{"hidden_size": 640, "norm": "rmsnorm", "init": "normal", "final_lr_fraction": 0.1}
MLP neurons of a small language model. Each row is named by its layer, matrix (down: output weights) and neuron, and shows model dimensions 426-639. Each number is 128 + 24 x the weight over its row's rms, rounded and kept within 0 to 255. Numbers have three digits each. A neuron's up and down rows have the sign that makes its largest values positive.
A block is one neuron, or neurons of one layer that tend to fire together. After each block is what it responds to, as a language model described it from the Wikipedia text at the highest values.

L4.down103:128135144062142112096172107042138143158134124103167128150113149110122140136152138133121151132095140116119141132155127106123115125107137118163151142100094138103118111143110103153121113120091114095124161118115154124177106140148122136164144111123118108136147124143188145080100138128132103121191094141156132130137120135111119183124098152110125112128102116152122141123090114112135125089124106133145111147111147144117122115121141140107141109179122123100097126098159089085130146167073122148163173161141103133144156132117128088173136120107132161131091134084103147112130093096114122121222157131170114130128116092105112136118110141102139108141133139153
L4.down302:108087133149109119110095111130066113122113149140121124068128181117109111140105111136110153140125147130130116115127144158137111094137115147130143165112116152120082115103118130156136121156113127101127116153130177095141138129147154110114168105184110129120101116155141148121148154162130113118139132134172118118153149136093092165120117145180152136142137122101138104096109130082097109133122124184085118109129130163092146168121145141151162074159094123151092121102177123140137126124067136112125181138172129155149151121133113125197151122144167110137148120095100120120128111123140104118091156121148143142118170118108145126098130134083105135140159117100
L4.down523:078075103131146123128149140178163115140105121144138149134160097164128100127137140154096166144120137144088137152123100134112130121130139151137124137086134126103099139141089158131114145100118179133134158197119147158152107143147174133142170148093150141091147142182123137130131130156138126142153099131116129170104122137123082148079189134104107120118129120111128125136142120139117158116173140089112134145098129142139138136137139106124158139134114170084128152134139154139155130168069128106147087072106167146125150171136097126118137075128127137112138163127099145096095134098164152153225126103138131122154110105162135133075045113092112125101120137157
L4.down874:131113057125139136127115117119152107110169140090146116151141147124144114127174137127138132118138122139147116131100126099120112154114126122122129148091097157101115142096097138077104115149150116107136116115141132118134140105135097159116178141107114160150112162167141097139108093140131162129145087132118128174139109105129083135159112167141109115111118153172126134119143112147077096144131109144124117119161127111144223152120141110111124120158099122136128102144136108141161096133192124132102159113091150098125103149133120116106113092124161121151189129161131117190122126160154100166115157121089116136126120138104080146116153123155154153126133140140
Description: Mostly "of" after group or quantity nouns (a group of, a squadron of, a pair of); also "a" after is/was in opening definitions, and closing === of headings.

L3.down206:131142146133137115155141079126087148102120126153170139139121122120118113138114104148126087116157105138098113112125120149094111108147151086152163129145099163130145084137142124128094115080164140122136075154115135161122138114171140101123067134166127132150101141138139152130155094139166114169117106123112073097121151149123158129138124089124177112116085130138133129129146154183107130162122134120096173091132158147142124138145123113147129143132147147119076142139135125172090159172075133125104127111120106116134099172128111092133151128103078119160097125145129152113134138129151106125172069136122093129156134115180158119102145112155129121091160118089
L3.down948:116129158128094118103155128147125166109108127138125105097117094181119147127139151153104114115137115152116105137129116128131158115167125145067150091137167078140144125106064109096100092157113122105171094134106115127177131118099091140137121146095148132066120117114110122112109087103124171147119104105111094104121103166107126136153147113142122143103088152100099110135121098117144139152122135094114154064134128138164147116094114130103126105108138151139115166078143102166112140111061105114121148102138095157128120097146092119101132100133099142150113193150131156156108118140132074123205153134085145125179139170112139145124140157091117151104133147104
L3.down962:116093155119097081143133090128117110115150117126145113126147116141088129117149114106101150129134101157141119140067153112125126125149136134109142134159164110133080092181116090102132154135093111122156167075127120121128099135125133147120143108068098121125161134164131184145092130147133085133112130111109145141164120126158120133181144103113111091138125122125100120102098136161131141120102130086108135137147125109112123125157089115129109148116122143157129178156135107081136145130130108165154121161115095139075099125137166136139140179134158125110090113113116108119142143190132162153190119097120169097121090127122152117146117102091053156093117128113
L3.down1192:168109095093158097088103098118128132177108115107181108137154135120164124130143132153079161123125127093126152127136152158147138128149159119137128149097094129144140103126145128131142131123132154135088137117114111143163140125159095142167157127173136117112118145169128129172088116125131112165102096155114168113116091083142088144130173175157097126090100150123131134156109130130138120104104074131114123097158133112146175109085095133122133107143108129128103182080132080130147112154088094099117156124160140092147124146139106124132175135141137100112109146128145096111071108133110171126090151134191091076135154170133090162109112103143161122121154115073
Description: Articles a, an, the that begin an appositive or predicate description, as in "the Paradise Fund, a nonprofit", "is an American", "Secretary of the".

L4.down171:100130144129068137117148097114177143167133150124139114161105163122104138114137094074117123120116106174141110088140099124102117111125148100062152076150183141103085074135108124121113079143133079134126151127159079133115179098154133140119154160092154114141160115132137162146108157105093157135112140136139133126152174084144133118127163141154170113160108144153148133129128121121151111136130131136093104095129132114098140147117157154141135165131133167119125128150100133134149122103106110130128106127156098126122126142135123157152127103155110141134131108084113151156114152105116136088137150129125149136104132149135118126148113091104161150104120172116
L4.down231:118132095127105121135091111130150129127130115092171125173155136177115115149134122155119137144095085120149145110133127123143187140144107121111201143131124129132121097095145122150120132113146142132136146120156131106100162102143106123130142121173142135119128102151163121167152125122123141074150088132129117089102119090143128117083078102121164127143133140131149092125141164099122126119146103130136080167122134178075109139111136158083132122145123105130098142108123117141164118132134097139145125127121129127110096114114128142161098143065166106128103165068161118130168125128121125161137094080094149172127165099133102175144158148095082112116144126113
L4.down311:100101104164130116145115131150124106118164127159135133101125104140126115148166110138110143149165176180136086063120103096148181117112123100050133152135101116121103183089135116152090124125143121100113101156103143087121133117131157150157134127088092186151135123122163098146122150067123143105099128125136147122119116093129117089116148142150120110115128126149126116105159126146114124128164117123113072139104144123076108120150140102149124145127160147174091120086149169148120114146148153113154143146094144130084163141114126185152117093089126128185116141109126094144107153082108139148186134126174132086149151130118114125149137118132125133133119100107
L4.down1062:115146109100037158119146134133184122176113107149133194121111127115122158123113106128122139120115146131087104114140134160158147104127156112144138104151142134163176111149133114096113121121109101113115134179110121074142148139121129102117158161127125129151118178157138080125129168158158144119157132111136128108096122123174120162139146112143120137108116104160106146172137090092166114118124127081143081127142154125118134131162125082089172142134136134121199111109113123129131180149150163146062106135080149128103139179117110143114122098132096148139154121142155166133106140130175104104161121116105167177160109122108136129115109134176091112111135206127
Description: Subword fragments, mostly "el" or "on", right after a word's first letters, as in D-el-ighted, C-on-flict, R-el-igion, in-el-igible, often in headings and table names; occasionally whole words (taken, found).

L3.down65:126129123121160156140163157095103117111117104146126138125134163134122149099140154106159143122137141102140121134134136065091135161148127095160176131091146137130159114183133130170129117153155093096142159112105141149140133096124169141136183189140109127116135098119108116140124122141154130138085128161137139124076117131105144084081127149148168125130110156164143109110106146123111187115139129157155077116127148159141173124118125083100132124164136123133123156138189132101103158140117071119145116110137177083134124126137140119151122148125158146118114119119120118141147133163105115113205107155094118113151149158167116133123073156115119127149179080097
L3.down284:076115127163126132176116079115109129109160110161081143116111132102155143111124132152159113108145163131166100112148130176081171121147128170137125125122141100114183122105161138147139101116154153123211178136110109104125124101148131152155144126137151103146150104111105076065145166080166153185131150118089145083106142126121087100121113167124119118139143141129154098142094107121145126161127163169197125160112137115123121140169129114159116122124161147126115143157104128090081159151128124090104089088114119109151118134100156117163143101120124110116132138106093143170139134126094176101129129114121134133130104108127121126130146148149110105148140139118
L3.down384:121141148139113141130124123093095114148151155138159139085109154112143134065147147107149119146194108109127106134146090118114149139148120132149164141072132175131092109163103120092134104116134152150181140145135073113113069141110139135094120175141117141150165132137114128134079115113119132076098099111117148124098155132113124129148128086103137156156137127141153129119093125127134124125155138097080105144160142111099116119140189122113114154089107130127167154144100134148129155142129076127108132112113123131118142103106116120112146140125110119154153126086136089145122143140110150126169131170167152133117140120156151108110167130109145160123112131142
L3.down708:129111130189147139114120128148127103134132158096131123116108138103139157158126157147168151133118120125155104142130091111143131148139138088160132160145121171122118119121130096118079152110101097119102120099059153126142161114146115133144126125131126138130104067144108159121153115129156155131163110113071153088141157116096104119117133155113107105136157124184119147125079120151124108091134166111133084139089105092140153119118161131160128119127155102143078124102155142165123121127110147141110127173138115134129102101155132129115166116106125114150187139138139095127116078151129158135082112129159089136132127111153115153137118137118131139116178150101
Description: Short vowel-led fragments that start a longer split word, often names or list and table entries, e.g. Al(auddin), Im-el-da, al(ight); also some LaTeX backslashes.

L9.down1031:131136145113168113082130114134130182108170135134169118145106126152162125159149131143152124153175141126110139128131095152177132157164108140128095118165105088157133103112131095114133133080137156094138202148119114126114164180111145080102149145129172108107089084127143134134143094114147126133143099123112131097166110142101117144094110090130118134165099118163159115131143113105121112109110126139113128145150143128151120137121142117112113082150154147120130141131105109117134112153083131156127156155140151153138144120097146102154148094123158141143107079131146086109143133100149106128111161072128145164130109092114116132149163184064111121133147103150
Description: Articles and words that begin a definition of a just-named subject, mostly "a" after "is/was" or a comma appositive: "Trail is a", "Star, a newspaper", "one of".

L9.down457:106120127141147132096140138121117138099132162114063115132137106168091133080126143148146127177161103122124130123157130124156115123157097177084150120123133095125145103142174128079127163155109113095134118108120126135123135087129129101129124109138083135112173123126150142121132106116147115131085124133115137138113149132114123093067132084151134130123124144086134129133106113159117113095105161133122090137107139112078121120136168148186134090134141149117130053129128112113104094123088095081121108183092159139169100118136161125142108142159167119151148161142153133131102148164094142114223146153154146108142110094139128160098141137109117130130106130092
Description: Numbers in match scores and win–loss records in sports text, often right after "a" (a 1–0 defeat, 7–9 record); more weakly, adjectives after "a" (pivotal, recurring).

L4.down619:152087126161107148123121173130113161109097139132138151139131122114146161131102137097136166124135131122123154109140097114135110132140124128141102167105101104093128146155167157131134114163151115091138109100131124091124162109115119117137138121110158097133165127130121119123101131174096205129133129157142103095156097110142108105068115164146127186150154115130099134107128110118132116119148117107125111118109130172162095133106135136148166077063176143113138110198094095104160155153133126084134111085103106100127166125116091153152195088117119159147141113156140071168109089137133163135188093104134134132113085161097100137102126096126115151107098102147
L4.down789:084076159150108131135123125110177187150120087118142113101126153106115145160142133078134183112122094123157104149186112129121130138114142103157152133129162090142124136125124120125096093164149116131103083172135116129142113138134160095129123084152125073103128133120119145157151136155147123106108183169115126132128130142127145090111133152106130126131142122143109120117145137075165152102120155174129142147115158111160092123078125124129126152074135152109135108173094092104163111115139126117189095121075139163097130145151109121140162104118148106136140105128153129137112116110130106144121127106150101157175119154131154119125122138135151093165097131125
L4.down1251:116110112143139142152105139146107110134167089125116116134117143170102122141114120122135097113134153140146112134150113125083065123152108125120126120139123141168130150124106104152128150138083148100138153150165060112120132140129135132127087116125117118102124104174127169136110168121144153123156133148094133146146165155126141131152122146093137097115108143094079140147158112131131143162097116143138126091152106078092091148111097101161108151104115054128124113164143143123142144121095110075124131150124117137145140133140114136149142116141138111148144167135128113087100144118109143130129139146173120129135094163095110085126143149149138127142125103138
L4.down1264:119062130113113133132161188122139171090107086111115137131121166133171117096077108156105142103159138118122175139142121143105140150139148131172129130094121101113141146090123120106156105101130138114182126129115093135130104148110135101110165165144133134111142102132124152083165153145146166160102121118103105116120126121121142079107162108104111102109132115161121100098125146126102130118134122170147135076127137159086132120119100170210109164107113128127148122132089125152122136099129136161101120166121128115113132130135115141137099125188142154138124128143169136149142150140111110109203118095124135105109152091099144078062149120141131135125148129168
Description: Second part of a score, record or numeric range after a dash, such as 1–3 and 2–4 in match tables, also 5-6 and TSh-1; weaker on mid-phrase words like of, and.

L3.down22:142090116154088105120134170146164167111161137132105142127193145164143116128127120120118090121128122157166148111152100105148128155127124148114109077133101111126113135112134129088119126139120165135147169115149195123142156141108128134138132133123091151115114097096125175127145130136128132147170153150111114088095112145185124125104123114148153157065097137154164096147090104100166137168139117116175079115131103140104143091135123147114122132152115088125131117155092130124130154098118100119174147121127112130101091172126128129165152142104104141133097070148134131105127135133110133109191117101109118122110131136110147078095171098137121146155123126111
L3.down406:121075130182133123123134172126150138136142134099135149123164103134101119159110085154162131136154122100129120138138119100111145155136108133105109118102130096105152121157118155054149115151115168122127113143100127117122138129107144101108159092132122113143167132155120137097163094150128119116083141126137143136117124103136154104168096114117139091063108152134121146221154115108132113140110117129144096155167146108088143119139082117132148190122140124090110106109184168112097125109078111126145136124133155090122141138101129100100146115120091148122115124113079138105120111119103130142227129133115126164150105138080138165107140178155140107127121070147
L3.down1020:127110180130125151121129125118108121139123120100123115125131132095105153073124107117145131134157125138134150137151122135126131178130177166104055131139144136118131079170108155181119162165110099102108122107138102105098197110063128102133104124151131111125132126117099169084128168078146127106162151161137113128131164110119167137113109170073147118098134162147130062162140092136132094130093129121109146132128126115114149117096152143100140151102128118113109118101142097096133093173174082121145093138097143111151112151151096138134139159129120076167130103143137103128098095162105115126187106126134145134117130127192104089132169135088132166161143126165
L3.down1245:145117098115095142139118097129113140149139121114132116147152113091078129101140153143142123124141163099130118161108150111097146153098093168100128120144148122110177122147123080083130163116114107096120084096157115132115143153147098117089146130107134144087122110131124176144120107095103158148125122132134128134155156148099149145025166115164133142124134142126141128145097183094122097119120115135099100144151116117118116123146094148123139145142111080120120129172132120168177109112100129070130092120054155146131120119162138138134122105157142094089127111113137106099115103105123143166102144142148144154086131124100096143158133127131128093139125130145
Description: Match scores like 1–0, 3–0, 4–2 after "a" or in results tables, plus other numeric cells such as 9.0, 2.34, 0.5.